config.toml
num_hidden_layers = 13
norm_eps = 1e-06
attn_scale = 0.125
parallel_block = false
init = "orth"
init_std_qkv = 0.0214
init_std_down = 0.00419
learning_rate = 0.00117
lr_head = 0.00689
warmup_steps = 276
batch_tokens = 131072
MLP neurons of a small language model. Each row is named by its layer, matrix (gate and up: input weights) and neuron, and shows model dimensions 96-351. Each number is 128 + 24 x the weight over its row's rms, rounded and kept within 0 to 255. Numbers have three digits each. A neuron's up and down rows have the sign that makes its largest values positive.
Before each neuron's rows, "fires after" lists the tokens most often just before its 100 highest values on Wikipedia text that the model never trained on; "fires in" lists the words (lower case) most often at its 100 highest values on Wikipedia text that the model never trained on.

fires after: ","
fires in: "which", "it", "can", "who"
L6.gate1081:160169137144094116133131116135120115145145105112115126076137116117101150108106090098138117077157123111114162107157145128102121106130103143147146116148125104113130137151091152117122099175104115154123101150145163143122146126126084124151116138122140167148149135101086096145165133059100158081085143098118181111175128114100119156124072150152085121098131104152137107111117138140143111117114114144146115109166126122186075111158120120132157168125138139125146182157082167120101096075154151137108124095102139146126134139137143176123129084124084100146104142128134136149140140113125145112092152156134127093132140140116140120106115154095121104116104109119151157107110116162100135098115170153143142153133126154132153163166068117101157165115141101114147110144134136133099125146123100
L6.up1081:128089110139108122119138155119144159084102123117151093107167135131137178140149137128139151113163095116117122094129150123146132155148135158083125137104096096109128104118100122115139127148102145144150145150102109079113134158083106127148108078170127086194106141137148119100116153131088112120135137148136076093124155096099124160146072102103113114156130137145119178123146118154110077139156165134140159131124138127101126139138203115158130118130133129149135095148092135109145157074115100111126064155124151148084146166145104111143133108103102134155140151173103113116144163109152168128100165153128127149139152118140131078105114141117101097137116120143127088125129130127104136102088149134154149134100129110126160149127126140104127150133125128112111154149105130157157150169140133

fires after: ",", ".", " s"
fires in: "as"
L6.gate609:118152113114122135134159124137150123127135145111114118163120130108153111127123109072087144072131153131101110099143132110119132100089164136128130153122163119137132141108144168132144194094108160134118127129126086114089147157117141183139113112147140134184149133147138117135111139145150116112133140157144130108129151143082153134098113146107129169175113095127198151071129156160143112114111116120132161110127091132172143117086141146133160107125161136119145141139091123109144139111133163151126140116119134136134159139131106133128137136153142170150153097159151167130070078132176138120129133109177110138113139100144155122121123139137161115124147171157117107156167155161144133127146120136128088103141141143132132095135122110085140114110140151144146124135065111150119121190136110
L6.up609:098135162126155131111171110140132142105126134185123124129107115162131102149111157117101153140187117128117140129102090122157111171107149155131093118141058131123130119087102101144110144155120137117115103143107139152142111177134073111125106117132183125146170098107135110125181146165151112143116089143151178138134115132121121136177096145113073148149117070145128117165144147115160116104135080129130134112192117125118157150125098142145167177125147114169149191149118159102152132147116148111157164133102107126125105143105119153144106155158147077127146112143094138146165154133118106126181087128105123128159136087128122103122104171123137123132115113175105095112159133154147134131115104163135156132127132103113135121163082154113177144101098136187163154116121167160122106081167121

fires after: ",", ".", " The"
fires in: "which", "it", "that"
L7.gate1279:140103120139137153170107095108132135114122137169108141095149164176136130115088150133124146121155132127120097102123147112131158092162134145103151135126151105127143122112173154104123129179099134137123089127122118081141151103170136153168170085153157150117117122102097118122135142143129165124125169129122133119111127121129131142096139140120102126132133094106144145166118144142116100137121149138108109141112133140088143150143117108138114126144189153132128097127090136089145154080110140150106122100180121134116150151133089101123150127124086129146141147144089132098111145133127121133101123159135151104113136117113146120143126160107116133156167121113124113139122113117079164106146130135152167119119147132189136116141109122112120145143115104100151109161104121154158131130132204
L7.up1279:141152123138131089127139126140135139122091130171126108143075121125107139140100115116123155150139093178137140175085145146168085121086117125099157111106121164148141096128112087079102142101149157192118127100119116139115159100085150111135089102153128105130151107120116114130103121121133099094122105126128135142141130100089101114180114103108122131136124115108192092165140154149136153119135076147098119130122135128106124127101133129172130165125115114132104134091091118153105099117135153122110175102125090151104129120086144113142110111124120098140163163139090109155135128143134116116137148118141111178104111107117131135146135126135152105120105117095130152151156138141115143068137124153123106141110124149182104173131110109123131108144126141138121153144134112087143140163158149

fires after: ".", ",", " where"
fires in: "he", "it", "his", "they"
L7.gate248:076130129135116098132144091142094117076140162165151120106129157102118173111137137098118131151124121115126136123103164138128124112114172134142136158123110155163128106126097110118103125093164169127098110166130115131159168134087098147123090116134103131176156077120114180108152111126117111098106165135111135083109142085111122124160128145143145149176178112112143136094108147134088135142082134112121120116158144133098153159124145105156121089141118139130131094140158140113146123110121175056104176153134120143118130087113097102115145104125123113134123087134123113106165086122139102085133115187120149126131129103101153123126116114142094127145092139130139112142126134133140143174113121153113171110092134155132117123143090148156115130198126101103124141133120156135112158153165140
L7.up248:147139120146116160167135122080149127148133144179147159113152132142118139148123107138108151119164100131142073094132140110114118128127148137138134106153101132099130140169123134112142132144138101099123139132079103129158097128116119140117156105128164134125102125103149124098127163142111107090118082173157119082135119111112126141167106185133117140169131117099084139124142119124127112120090155145098112130173137154109106165138112096113134115129092136094098145126099123096145137104144110127145173113133112126153138145109122086044161127111157125136118090091134174147169117174088130118129134091165146106087131118137110159120103125115137116166110162099154101087118145110056122155127111151130164076094139122128088137130120146161111133122087145157180163087099149106146133135173125

fires after: " the", " The", "The", ","
fires in: "film", "it", "because", "album"
L8.gate58:111137124144112134120149108123096140120161112161130204079135138165160154123139094112097099170152168141112183109114111085104147126125133168148107143136165087145133125168110141154107154138108105125128091162126130085120156145133133160151110100154117106097118097111128085113097152111154123107119147132089102139138149163135170109133100138139112134129148162127176165111143107105130156127115118134126108123143089125148103116156109092142157100160130153130131114135108152146100160120178109137123110135148125085115093129164126160104125066124076139146134147148138102112132080166163145141096125091139178146127140151119130110154128201128100145133124124145098138128142089113115098141132107113166141141134144146106109100139119104069111172145122191125145101198070128143088138105224174
L8.up58:160110083130116168149119144106126132136131141145128156114125125145129130094119105132145120146110167156126161134138124112116117131113121131128136094130130119150134150154144142141089112098138147151120098150067099115162173114108144160092141115180084119091131101131100099143127145096156139103137080138099158146127174134154150146148114116129121079198133129156162094060136133117142132105085139146137113167130130135107131102117132140156146086128136124091139140174109129154109146125128145153079104155138134136130083139120113129143138094101125147133146154155159140121102111137182106127095120058165131155079143150095165118143116138160116149149092079188104100180148075118115119121155130099162137161109148115118141127149158121110086125108117151121148102165106154134092151117120145

fires after: ".", ",", " and", " in"
fires in: "as", "which", "this", "whom", "with", "a"
L8.gate1275:127133124161115117138158148162113134133139129130134137124161142180143124144141125109165130173122157110129111134139127084099108139152153148109155104102076139118150134114108118121148134053119120157135139144101119081161153135089124120137107101123147116141155134113108121086127155101145108105129128135111157117094142170098125161148122110103164138176139103138127166097122100151159118164160115154154125128117154120141101110116159119141191146106096156130138103140093153095144136138086123159133143093126106143126113125103153135120135137071119113140115111116109118148135108169164119116096073114136164152125108162089140083149127118144158120131178099091163151103143089124103167139140125115138135118075128124149089107150108174135136144129110120109111177152137131066113123119158139
L8.up1275:098160147141174112172121152140103128139128127120124085155127168155129114155111127125114132132099122148149115132131109115103081130150123147086174112166123163171119136116105095096063095032137164134131125134114099097096157114094157143123106127135145101118133093110103145085127160154108109085071124081140160094114142101097173101121115160098112114142129126127152150111121151122183098127111124133124121132118123137145116125101158101110193159139149143102138100143101194141158106130163142146126165075157169126103142118135107163138081113108102141183139153099152116109147097132158118100160098139088164150117061182110126104088140096106135147153174125098119142136186123142146095119109125106147115116127178126167132106123105154119118125151139125147145121097168134150156109112147121

fires after: ",", ".", ";", ".\n\n", " and"
fires in: "with", "there", "than", "this", "and", "while"
L6.gate284:102141139134132132146118124125121145098123087086138113115172074121091192124138107116097133101175140120120145139130125109135118127141114182125099139134137170145101139122086127160102129104104126124123144108123130118121112123156151099124104124140128111130139113162116144122131134099154159111120123096151135145095106161158125140136112122136059141170146142133087141136145146092084098091119107150123118205110130087113159143122107083141146143092106079137104139073105170151131124113152120157095142130133140129143123103122133158152104100102097118106101147180136138125155089168163129147122090113080157110114138106131148125107122095134124146148144181113155097149160082117134148103130160106144122143123125124105125145151115118128146122158126121120159127120096125120143133108180106
L6.up284:170137141134143117137150149164128184111146146147155178169086106105104051104144141097151149191114131141135139151137135123112126140129120134121151121139124108123119168119106098102107126135139158159117155115150143146160101165106099166110131133111139150125147133144132127116099161157130105138117179116136106111146108124081096125142130126128158123113116161163139151083172101192120112126150137138129188109129153117132141089113137138169136113146109113095141114112185143173124132135116131125138136112143135158158163170145176148137114110145150142121137133143136071108120141146150100134112126094138140174148130150121140132116143140119119139146098116133164132128127147125096127173124118113141108163093167136083125111129147141116116136140166137142111118092114124121102137119146149

fires after: ",", ".", ".\n\n", "===\n", " and"
fires in: "on", "with", "of", "until"
L9.gate326:143129103116139127164145137118109125115122123118095131108150112148132132095081127138148181143158098102100120074115130144126122123135114136074129104159123126112150140177102164127157093079148143118124167134148128094144114163112122139140107090112136145117109149133114136121122100130157124137102161146150124105158136070149163160143123137117092130102132147097103174103141112111112129107137148088121149141149138144089117138113103135136128119181154115136127103139116151108139149081144137092146120116149132160102112122137160116139188081083108125129118136120161161132101105121142096174123141149144116141075148145109132172113102114121133131103098115137118094137144159116114143115107140144191164121125095102140157139080125152105107115099111122155151100135101102161141133148073168
L9.up326:151106145127128103137169157158107160150132131120126100152155120150101163134134117149107090130143118133135130146117119106125158124104116130174121142140149134111129116145138115149174111120119160151097130095083132168112141174144149100141115128154115113170177150109116128092109122159107145140108169139139122085119141135133164124138128119118082126135105112146134106121123114135149078093125134120099109122176160119154162143067103175128115101132162161125122164140152115139160121150134118074124142141101140172141108148095121090126077119123120113125091118108124140157077129094115142086111125117126122171100058168117117142107135103111130121121123107134111112117139178142118166102106107133120126123161124153142155155132112147138098140133127133148114174164105151114139068155137133

fires after: ".", ","
fires in: "as", "however", "garcia"
L9.gate1259:113132157152135114110130129124098147085160147160114142149151144143178183141138117092131165110083133103102144136109089123083142117137151115104120105166119130119138134126120121123124137134137125137099138153108138109122145137126108142144136117112125162104149094115083096128121076136134120139128165121147141119115108123196161185134082143098108142137131107112137137094135099144088152096115165085083127164113130106124119112144141109139116085149123156122153156116141152132135162128150141153107131131173118163054164147083107125112124125148085099162161141146146130163130083101093132159145133131133131090138166155128139146119068151085159136157152148138111085138142125123078173141132105120107117159092113129157125148130148096137101079099137093142147125125093121137151165128140102
L9.up1259:076177147160090131110102115117127142198158086130118129136120121124123108098124116120151137099150154104146127140075110159121134161106151120130122172115109124090134101120100101160090152162120149116134151148124130166122147159137122151106111118125101119138162120068139138099116171145149089119130159144151119182149150091110166133130125086163100133135125093092121126149151078143161187100157124117167163097156118133159113126125157086126145171146104159085134157100116132111099146154133147124134164119141130120122126148136160166136099093140090114118120161120112143147121135108141136115133101150140154109091112135121166128135148129112108125111109118131138134123132138174156108133119155067098151160111159133102119104126149092087153116106118112144133132135130172108127128115097088

fires after: " the", " as", "'s", " was", " his", " became"
fires in: "the", "one", "first", "second", "fourth", "debut"
L9.gate347:113132090150075119138122090151092082091149108136122124112158131140164158111141119118126128159153165130164133154152154103120132141099102140134105097134132122114157160097139175084120143110118162151132119105126102069131184102128160098150133157176098117148118119151097139123118147054138122093075121167117153107134145133114147145122116127133113108088176109143074169119121120125111149115097138172159154160134153128098156127135131127153106111142128150098114149137142099159091124097157180122142102084139113157123107130134129133091121088088154119123101094140169139134138155184164144112101120117142147142170163171130136143145114122144140147099187155126136121106131117152115115111103126088121138174119127092138124102191082136146130105106119112143167148129078157139086148108152119
L9.up347:162083125153138082157117156114131173114119126162127142117151149129100097176150130117158114127127149136126105104098096158098158150109158078172186132154151110107108108117132117100102133161176124128125126139115178076114152167124113126092091119088160121141124157145161143129136188149099120142107155121130132138094175123124101094115111124116106155194091118107170136122165156130147175105152142113128145137143096131131163118065115087121075156210164140113119087163157171129110121143101127169143100109171075099104138116142135140157114099066123114072144114182136127104134128079142110155167182113184126153128072135096101129146126150130096092159107123114072120115139112135127119119128127115105130082152111113090141104133142100119119151137130090122150123168140101117112105120148121

fires after: ",", ".", " and"
fires in: "it", "which", "and", "but"
L8.gate1296:122153101123140128126112139129114116169158113117151101094149092149139140091119145100131127157131123123151110142108125120139092142169095135144125147148128138153155100127086121086099179157110147140114154148133149130188168085109100168129118105106141080160097154128142120132177163106099157087137129183097178101123132149096107125165109104120156152170119143129114132122169183109133126168115126171152120144131156150128116099143100082106126108140114170112150135103113162134140120141145163136134117146114138150131078142110106163141111102155106091139100151118066126163147136117161145151131146155106141159150170137122082129073128079115099092108115166120097099104102101117164139133150131108127113101129152128130110129107086081126149157137149127081129124114084141140122134119146132
L8.up1296:104139132103141142150082136118122120091092157101095095165171156141135136120183145139146105125140155107105150100110123108115095131142139097137063147122159101122143123141085104136104138129174140172126154146133143127161107126120162140129134145139130125127140159139116119120166132166140145148137129137127114150135111122168132100153116121130166113151143108133127122117158157137096108089113164178115139111158113124142179090162145133121130143157129141135125127137082105144092127109146122129103113090135144133105165144135131117123102119120123102146146116119149128088067154098099155158086177108165180170071095107124136105135121102137121157148134129087111135129148131133165115127136133133152172110142122114097148123157151121126125136129115125114128117162173137123128096121151106

fires after: ",", ".", " that", " and"
fires in: "he", "who", "there", "it", "which"
L7.gate1085:119103085129177098154122126145106170133110101115119095140148121111141155146170155097087101088145165124128125083117129125086123128100142125125153148119156141149126113138098151146137104113118143102171100102129086123096157092134141149116128097079136138114131075142119136125152108154139111161106106144118163080130137162130154164157113158093096121134110142127133114135121130145115107130134164150130099181107145133137131132121115118119129096132175125158103155152101127147109148066153142142160105136170191118108128107151080095164120097099122124069149142091147090126126123118146165149115147163111122122100116114118124098127108120140091149172111153154092080115134161152105190110140135108156151097133141108159094150135126101133119127139132107109163113137123133114129124146141084
L7.up1085:125120071120143083109164095082145151123062136135158130138116167107124128124114153119100121086180116042087171143138126135135092157129083142103141116143118091148170129128121097138139156136151132154159142129141182113152135136160090203130126107111152127144174124121102096147120154145117116154145136161126089125130135162166155152115116121135151154162129124146116143136085152116108158104159136127141149139159127133102132174139131145138111176124137063154122110135124130154114155155112117110140133134137145136121138128139144111131110104141098096133145123108121144121163152098094168127100114110149122137104156122157142127135133126111110148131139130151129112122133130170130157103117139155118129067087129101128106127098123103104072151127162131109147195119112134112120156081113122

fires after: ",", " one"
fires in: "of", "with", "between", "which", "and", "that"
L8.gate507:147141097109161108152137120138160153107135093131153134137119086187154201126097145121101116097171133115105118092100128122122148103144126121122101127153127097138134145130081127144140111126152137125141137117144117168139134111170134153136113107160132118095155102117139109129131093149111112138140131126133147156123113147134114129121125149126148098131132119127153139147122118147145096142110140122081141145125173126146175133139107112135185087162103121152102103125152103093123173138145139121156074097187156163097139144156104093098139117098124154152154136152077121149040132096117104139113115116097133084093118084147149171106139112101105156153107135102100144158137151146120130128141079129131162109137132093120117151110088136111127151126168084116188098215096129141204113140137143
L8.up507:106132113115152148117115074094120107102108152142141082147116134103127148085171153120122112112150178109103130145144096122132119170133123119142171133125153135092146125126105159145107148134179160110133136135080109093116112148116141137154134123145157183133098171103129116136156145154168133148147141174094136112094153094123167116146103082178110118145178160137149157089114144116105138111105117156160148132145094120111148163151118158118096119086144108149125163101139145131164164164130121109135143082162137092163129140127120110145127159137093088120101127114100127133128099155076145130142126129114140123092183120126129107117122111096153125123111129130126072115144115081155144159137153085146073152080155119100143100109101156105091102096095129106142168135109081104107132156123120

fires after: ".", "==", ",", ":", ".\n\n"
fires in: "after", "may", "during", "until", "biography", "following"
L9.gate91:093126145122105146148122149135121113115128149156150091124108103122131181113083132117149150134104122138126147094148123142101161163118134120090166114084090166181134150100134122159110140122140118127143142187143125101126111113148119083153110151126119117127115116138131095110122159123134086119212087141170115099155086120115138099106152169171133134126127128096137136113105131124159073139152156131123133131097102113158149109127152139183145074171125108139109140143110140119144168145126126129219110122169154114116128143124144142138118110109124123118103134134132111122146088138084096104126113085097136114119100129101160158129113109159120104138115157108142098086135136125097191128083174083151105131154132093119107106122134117129145100125099126107147112090110138109125131155121120
L9.up91:129137131115128134121123139100099129153110095117091133143090095107116182124112155150095169109152095098132130146100117130157169153154116101118123111107123160110090123171129107105142168112116124144152120140129087155159125132116138196126116106130111138099148113143124129132096140116142186137161093124133123110143120166150108134082105174174160182122115104159174153117159112111106105140154094118080109099108134088149130140093087101157139123113081154158098137147079135102123136104140119155116158089192138151111112130167145144102161147119136127110179149128169154171125081117116115060157110111127160148120096100110086145166131118112128104120103158110146131113125139116152099143136140130129106109118157114150114092160090104142116156135107128125131095139112136112175133181134093

fires after: ".", ",", ".\n\n", " and"
fires in: "after", "when", "although", "however"
L7.gate545:130179144094189085161096136153103132134134096119123110154138121103099150130096084128097148142120137156133123108136146086134140131152135135120130160166158102176143100132113136114100089105119139160104155115159171109132148147111106127142070098152121142077121124119124115147149165117120126106152069124138117092090132156091156123081103135112159146139147105120123132084139134107092138146117127143103126149144129159116115124115162101153103147163128131167122137123159158113118142113141054116104143135178117135106125150096172094136162122074130130132132139125090116116160122074131132157136152064129138160084129141105155093147106128108140124133152188096119150104118125136109133134139142143175096146142103112118167121101152121133143124128097106152111131110123105144102132140117090
L7.up545:117144126133122144124112118115122116140106163103111148114071136157136128114172104154103098166183128105123138137105134154127124144131099124151115075152143153163144082149059121121154128133123117150131140122111117093123122122128159151155089137124131100144158156173104160098134141127151135122155132147142140104077130096115113122114093142114081145100089128104121159168146108122107151123143121095122131135118136106101102125175135106102142161115136148131150122097132157133142092088120119157136141084108086070106144108126106105134137076144115114156117144116124103145121087151155125127173102152130166151101138143110132096143071142126101181143167121127134124138122095191131124150148118131105188134138134149165122144122089129112160128134120096162138092090107137142121118107117126

fires after: " ", " was", " the"
fires in: "2", "first", "born", "1", "to"
L6.gate1108:146145089143172153153123109138117158109125095149114155096130137132109126098136086109125124116110175148105118088137145123072121164132103146100156141073190136116109124089144198151132103108084117135145131150100122141146124118084153120136143143145129109120142141149147136123095131140137159113153086107105123120086133134130171083138118157096098131109129139092105178104119127117155128118143118121104112143102119135162148148125110109144149147116114143159142143126135132132105114107133101124154097168142074157169112150108127148139138131173151115123123123136152172131124165138134166173118159076124156166160191142104120132162131152117117131135146150121152151129149130083104120165194116116113179092110122113179097120122111157135090117143146158154117154133054143101148140156182133
L6.up1108:119140170110141125140103116123116150167133101125162096153110146113131115102105140119120103131080062151122142142126139088162074143114141094108115147150078148161140109144136113126164115117121127118104135095130132115104138123163099085125175096131098165133095146111113108137155162176105117122129136125135117109149105145167119142111134091152141153156195095138099164149159130142103165174143107126107118133183179106115104158117139133107117107149124113116107136120107122146099148107085120171113155119162141115125158163117097124173165127117088148105120158122117123103121165153111117101165110118085144103138109156115105091108139126088122121149142150098122096104122083150162157097091104128134165098117129105141127107143095111164110171184123067124133121110106122111119142141133144

fires after: ",", " R"
fires in: "with", "rouran"
L6.gate182:093115114162116098150076093121107124152094090112124098066125088120135150080132134162143121153125125120140152119091131117160129140137143144110139093120106188139130123181089124088105121103108129103090121110120127071122166151139148137170106101140186120169131101135106123147071159104122110152104126109129160145139129151122087108132151131101145124132133150102129190133142119131105109130122099096126172120098115100105140084119107081127117146110139130122138175123101175134118121170147148133119125130146130106124107131118127141147090166137103121122105102141103101149121136161138111167158148093095090136140139066137118116146131129120103105140169130088155075099137120094117163114090139074139147120120129081149136150111159158143117149153142116149148123131129152105103132181146126
L6.up182:136128117126165121132134129086131148091170112174154084122111133101125179082123132150115145138111116074124123145126108138139138178154122115161118144140102144145140126116134184134122121110120129099113121138086100109094156162120170165101112127096178090097145121134119144109101118107134105132110138111140131142090115132122141102153171105126108094140142124135138152120108095119084127131151115092087166157142127129111096108106155133144115121118128126134142075138148139137133150152142109108128134132139140125147108150169159130133119126129137089140161144134109131064129138116156151199078103105137109166163131120124143172110137095152191104167159125081092109128105136124133145142179122147094108167134112130180148162154115128147102147113086115125116118158133141126120090167177172

fires after: ".", ",", " had", " Sh", " that", " G"
fires in: "he", "who", "also", "his", "she"
L9.gate777:128163165110149149105172128106109132149108133103116118127140121145111120112108100109123103123115175130101141092119149118127145118140158147101104154145151096134136127148088112139107165121135138143132092106194164155163176136103128129112123186128165145147103141103114132130144161102147132137130127127146154123167104126102133125133074189129124123174145151162091156100149111178133052124108136126116119110121155134146113081130129126149139127132109145154097165138086167098116101130135121119122124125156091117144103139115128117082111114122112104119119167120146126158111133101141104118106120165146104142148100091122170111146161098167144144148152111148118092160118117160118113147181109130117113155103125127105118164137132140128116115086158094113133139118143135126139100151143138
L9.up777:111120137161086098128107150159092140119106126109146105135106151088129162169116118186106111127104139145133149122088119104101105139121119124104141137131147102152146136157094100100122136110147125155163077105177142119126104125097143108142127091143135126177120152139087149123148131075111119127126081153136162123095117130144131126130087143121050138154108141169113108124123161113145113150124131111119084143104149132152131128110117241144108171142114098129135144125138124132184108111096136105118132137076117130094104127113165108117109109139111128145122109147127110093115109112115158154175129151144169111133139107129136102126122137100117142101094113190119109170105143068109110125130130140150144084121111107110119069150133121143114108106129097119172161076144132111164135131087106

fires after: ",", ".", " and"
fires in: "but", "it", "however", "while", "although"
L6.gate400:144155115101128097146096134183125123120134095162116075110152102106169150112104128112126149144125151097100159128159156105151117112164114133112116118152126154145108119132113170096115137111088165114130137136142135140113171169102107096132108127143135146126114127128080144109149149141067151143135129150120069092093145133158130118139106134104138124118102140122112148121160125158132119136137100144133139138169107092107122125172152143092185104132145165148125116164119157138160098155144131136096119055110140146086106133101147118132130085134109109155114157165138168119145068134116108094141121132070165161137107122082136072114156122122122138159095150134105102130158104110151166160119135115128147143077152135155133163164125129106143149137142111112128177141136120127120113154145132
L6.up400:141118126133135155100152140118105145129099106112123136110140121159141114108097155111139094146146142133144142140103134086106106124138129118139157040093086107102124101133091122163120114123114148175124147132141140103116153125122135149151121116098142089157089093150160133108080112137129142076131129154147110142134112145144139116116118134122125103185141136150142095090112118101125105132137167154155121150106131161147071126083116123116108127107154122135152110135115136174158131139138094135113093139106131147119131170138093145147089111150095148117104111135057083155099114139181146177121140081142099133132141168161113150145156135120140129149117047116153117141129131128127125110138132131152141096107091125129132148112120122114089163121161162136150109098103154149091151153111127

fires after: ",", " ("
fires in: "with", "while", "although"
L7.gate172:107119124114115129115159155122119145104086121106125140124124064142111146091129119167119153133167090152086129148179090131080117159125153153128093107112119131149178153148121145177098110121126114144109107115065106143130129141161104110176069148093140110123135125114150122083142142104151112113121060118090113118114152130139154106151116106135156104112136128109117134122134145137147117091134140159097168092119160150136128123159179128134103086134099146099131135114132118111077126124147134141128155144146117114142115133163128124156121073138118144144114136096188104122106127074116096151108107118133150132111118157161100118058154103133087166164161124088150119122128118136136171118140127171112131177112133162128133149114100130097111147114126133091156108132128138164120099148134141
L7.up172:125129103090150123092150115180128112164131132145128118114140149097142157155104135125087146129129188150107119157115138119099145120111102125106161104151126129127119119137170143080108153153134117148123090155127117108121133129102118110068141125140124147179120174160126098144136132128141150120152167138134138103120146160152169147111102160122119178091092116122108112149117111117168148133139116180124141148150138108122128118148171120143171135123123098112114189119093146106148142159126127150154130094107117171149122120119133143105119096124145101131122089149067145115154123118154143123121141119121148184124133113104111165103145134126142163124132150180145101161114132073122136141141127145144116108111096064102149101159119154133143114142147150137175183113102124121091118114166169

fires after: ".", " The", "The", " the"
fires in: "it", "which"
L6.gate1169:188161113112123150103095194132149108092129118124131142120117103124102180096120104108163151118131071164097149148144160143113108112124120158131137115113099114139134112134094125154085161130106138164110097087175162120189168107125146110151126138096139128115147124115119133131111128115132131109126105135158110160135096161133155145167100103144154124113115093107100129096122149145119133114103136153089138146136125132114134090136117131102134114144120151106128102135132139133122151088143093143135140153107092101138070132130117114096125151107119126112138162133119149171126123149166104123126118130154116125116107071079143127129150150141136123130147156115109127116101108128113120078123108174128154120066135152122147192135107128125149093171161118127162120105105117104146151109133191
L6.up1169:065104131134149117147152144118117111130132151118118125137142145171163133152126113119120127108113131142107081109097091127163169106097107117099121097134142144132124072158113129119089122097115166175134124115105114118168164147125128151129112114147106143090149078157129137105087106154108101100133127149146154155107109096090143111114115110150104148104138140114153123150132138135106139106115110128112111141092139131130127143109104120144159159127150133188145131129134129129122112117113095139139147142172134113143146165123097170129126135119171153140134149128151089109161155117177137122115136131156140144123087069156132064144109165082096103109125087105153169107160161137135139130180141094140196126134143099147101108141131116105173149091163088120130118143112146135105145142139133

fires after: ".", " that", " announced", " whom"
fires in: "he", "she", "they"
L7.gate833:102097095136117110162105161141124128100129121168131150066136135112154127127129123099150112125152134155148154142089092110119142118097146134072150097130134154127109119146127115092116123115121181154134178167146076170131123092118140133155121097118118110123074118098122145100144154074160124098119170141154128148144115125140109075133128179148111109100144132139138176165115135122112142088136128136130156101162162141084139124113149136108118069131149134126133136182137132099087131100106164144115103119104113133112118137096124125129115107121084082086039118141103163113139129153116118113125152136106140107173107174144182104158100095142098124111126114131093122114140136164101123127165142107135160083115165109122080167088090106079076129146104132104108109151108150130131140108129131
L7.up833:134148139158154105133124106109100192117122136113138127105126140127142142104107115149149133109128136108138127103088145121131148132132112144104113133120102112132127116151106146091137157132104140162137211130161136116117128176151077067155153155133126126138105118102137148166092153136086152148159113182095127094114096130145160119116102156123143170130111141127113115100114123101131110108131157119118117159140119154164147085168093144117142141168112113150124105145120125127113126078134146151125148113163173137115099155120082103096107121084152146131097148115100160106185148149115110123116146155109143165147137127135137128101144141124115131125154099117107171124135132154131138139102178120168123137151097154101127126165119119157159149169163129099109171135158120138113123162145105

fires after: ",", "The", " The"
fires in: "a", "he", "and", "who", "which", "it"
L8.gate1243:114169136102120075114129099139144130112116132087119128122113155135112123153129108128132125140132114125097110144147104125144111124131137145138143125116107151169126105117130099141086090093101120131093141141144134120141144141136108117152090131115131151148135108070125125126176125160157125132141140127098151127099135128108119126100130137154141148089136085106151104153108121117174148128125087119168139134103140120067131103063159061183099133151137118112103144118108154101159174115115113160142192141114100155108164091148158118157127091088097081126127164169090114119132104147144106142171136176131153127139150112148121144134151128107105128168174124130108135125136128107097124113093136111115164132152135130142138127176084100086141123153112117127138154128094107121109151098133140
L8.up1243:137114094109084130134139137122145142149140128112127125090072172093080143157114131112110148128111096089116091190137147127124122173108137150069173108113143136149138118124126116099098141153120136153140121129108112150119124145128131139179105099082135132101137069147133119127142111161123144117108136073146123174121129130112152169139123140147102123135140112114126121152128139119126134174176067167137143126112128114125110099118147130146101135116158141155118152148145184116110116136169128115116192156097099118134086105097103134148116155142130152136122130100138162107126085112148087129141137141101143174098167108162121146179110103112107141101112114166120118137088172130110143110095185128129126134121170148114083160148118125119138100123145147142150131117118079098114074160101128